Weights of a small GPT-style language model, trained from scratch on English Wikipedia.
Architecture: LayerNorm before each block, biases, tied embeddings.
Training: a variant of Muon for these matrices, 130M tokens.
MLP neurons of a small language model. Each row is named by its layer, matrix (up: input weights) and neuron, and shows model dimensions 0-95. Each number is 128 + 32 x the weight over its row's rms, rounded and kept within 0 to 255.
After each neuron's rows, "fires after" lists the tokens most often just before its 100 highest values on Wikipedia text that the model never trained on.

L6.up41 [160 156 121  74 129 100 193  88  94  69 141  97 129 135 163 156 127 104 160 131 166 128 132 144 107 126 146  98  69 125 135  85 180 111 176 160 147 133  98 114 123 119  88 161 163 128  85 132 137 166 190 107 127 132 126 157 115 145 111  78 163  74 140 119 137 149 169 173 121 203 157 108 182 104 132 143 104 150  29 100 112  91 179 173 137 122 189 125 143 133 118 118 121  72  94 135]
fires after: "s", "n", "b", "k", "el"

L17.up155 [ 65 124 122 128 105 163 118 120 159 150 138  85 153 210 108 138 160 139  89 121 105 142  84 116 147 171 150 164 127 170  98 166  98  72 162  90 125 118 145  90  92  97  96  78 164 104 137 121 211 138 122 177 194 154 124 182 151 116 155 158 118 187 162 130 143 104 103 172 127 150 131  95 118 128  90 125 165 169 118 107 147 104  94 153 110 182 142 129 131 105 148 126 116 107 129 160]
fires after: " ", "s", " \"", " re", " (", "=="

L14.up481 [174 102 128  93 196 154 215 133  91  99  84 180 115  92  90 114 119  91 100  96 109 134 104 174 158 140 126 133 107 122 144 169 101 156  90 121 180  92 112 135  82 182 147 133 149  97 171 102 124 120 176 110 145 129  54 125 176 123 150 129 124 114 103 103  46 140 148 127  44 188 107 147  97  73 182 162 148  88 158  80 161 111 130 105 139 156 127 116 141 114 176 125 142 103 117 133]
fires after: "s", " S", "er", " by", "al", "S"

L14.up71 [120 120 117 152 124 155  88 139 117  94 106 152 157 124 136 151 113  85 134 176 167 129  98 115 109 134 179 127 136 116  82  58 109 134 162 131  96 117 133 119 126 117  74 106 114 159 105  50 145  85 126 165 167 140 179 167 184 130 130 124 124 187 200 140 154 151  98 123 112 187  55 124 148 109 138  91 180 139 152  44 118 123 119 164  98 155 162 183 123 129 103 163 145  94 197 156]
fires after: "ra", " "

L8.up607 [ 94 111  60 151 121 161 112  66 115 148  84 179 118 139 164 136 172 118 203 132 166 125 164 123 132 183 154 159 166  82 136 114 141 141 113 116 143  98  77 212  97 133 131 111 119  98  84 122 135 195 186 102 111 147 127 119 138 164 171  67 106 134 142  76 163 153 118 148 139  75 167  95 179 110 132 133  74 125 116 164  81 177 140 138 166 108  70  86 157 166 109  67  76  89  95 157]
fires after: "st", "ne", "w", "s", "ly", "n"

L9.up108 [165  94 121 160 166 177  92 108 149 165 147 163  87 122 100 117 129  98 115 162 155 112  54 105 189 148 141 101 102 136 140 122 177 149 145 106 112 144 176 112  67 148 103 168 146 119 124 107 124 128 122  83 124 107 114 120  87  94 122 107 141 110  98 127  98 188 139 116 120 129 131 159  74  98 163 115 144  65 150 140 168 123 151 114 170 147 108  68 160 120 137  69 119 131 112 159]
fires after: "s", " comp", " S", " Ch", "ed", "ie"

L8.up27 [146 116 137 147 159 119 173 111  67 120  76  80 124 176 172 129  88 153 142 137 162 115 144 106 100 129 122 183 121 151  87  78 194 131 179  74 167 146 113 139 122 153  96  94 128 152 120 130 145 141 135 165 100 109 162 134  63 173 122  81 112  98 101  95 117 117  69 125 156 132 145 104 157 108 123 192 107 172  80  81  82 150 113 137 150 104 124 102 138 172  94 100 159  74 149 111]
fires after: "s", "n", " Women", " women", "na"

L11.up258 [122 162 133 119 202  98 129  82  68  57  96 140 128 161 153 126  94 107 146  84 150  52 135 115 128 188 182 181 122 116 114 127 139 131 123 148 130 217  74 140 132 133 106 116 128 170 111 135 143 117 152 114 137 101  90 151 127 162 125 106 113 124 118 130 196  95 126  96 135 160 110 109 163 151 139 147 169 140  90  35  73 125 154 115 164 134  98 122  72 117 129 116  82 144 129  91]
fires after: "s", "ff", "li", "n", "ur", "g"

L7.up416 [ 99 156 155  95 132 155 136 100 145  83  84 114 162 109  30 130 124 142 147 128 181 160 173 119 156 158  66 137 167 103 108 150 159  91 130 137 128 132 103 150 113  98  92 190 120 116 114 164 109 171  72 159 143  68  69 135  74 163 137 152 196 124 119 103 145 120 134 138 163 147 149 145 117 138  96 129 143  80 133  64 104  91 157 146 137 188  74  88 138  96 167 149 111  95 143 124]
fires after: "er", "st", "it", " in", " inter", " con"

L7.up507 [140 151 126 126 142 131  52  92 106  84  97  99 154 211 170 143 156 108 138 129 160  56 121 108  94 143 184 146 128  98 146 146 133  68 105 127 101 153 102 105 150  95 115 119 104  85 134  76 148 100  81 141 207 160 141 103 157 148  96 132 109 178 121 128 206 160 101 128 119  99  90 105  87 152 138  96  87 113 113 153 163 169 130 140 130 148 169 149  95 159 122 174 125 130 192 128]
fires after: " ", " R", " Le", " C", "a"

L18.up247 [125 121 137 120 150 142 138 125 131 165 150 194 124 136 150 141 129 122 130  69 160 146 124 129 185 159 117 133 140  92 123 163  83 103  65 158  68 140 149 146 137  93 162 164 156  85 105 148 112 175 112 144 113  40 125 127  86 159 107 137 122 113 123  96 103 141 134 127 162 173 130 106 168 135  63  95 183 117 105  93 128  61  80 130 114 125 116  65 189 141 163 150 156 158 148 144]
fires after: " con", " pro", "s", " in", "c"

L8.up483 [151 107 116 105 168 129  76 150 176 151  84 147 108 135 170 102  93 143 129 127 189 188  82  64 141 154 166  95 187 152 181 116 123 103  99  78 146  90 111  86  83 167  99 114 133  93 106  89 128 133  75 155 109 164 148 152 150 155 134 161 120 176 159  66 110 113  95  69 142 149  75 136 103 100 145  64 151 134 107 137 119 107  82  81 121 125 150 147 141 113 108 132 153 133 119 204]
fires after: " ", "T", "-", "L"

L9.up313 [128 133 118  67 158 156 144 112 117 144 146 174 118 150  90 144  83  60  83 130 150 158 112  75 160  91 123 108 109  92  63 203 112 143 106 179 146 134 142 137 129 142 152 185 131 160  93 135 120 176 106 153 112 121 111 100 144 136 151 144 135 158 131 127 142 125 102  99 133 108 121  97 132 160  75  90 208  72 125  78 153  75  90 179 182 108  33 162 153 112 133 124 125 108 155  44]
fires after: " Pro", " at", " comp", " pro", " con", " ex"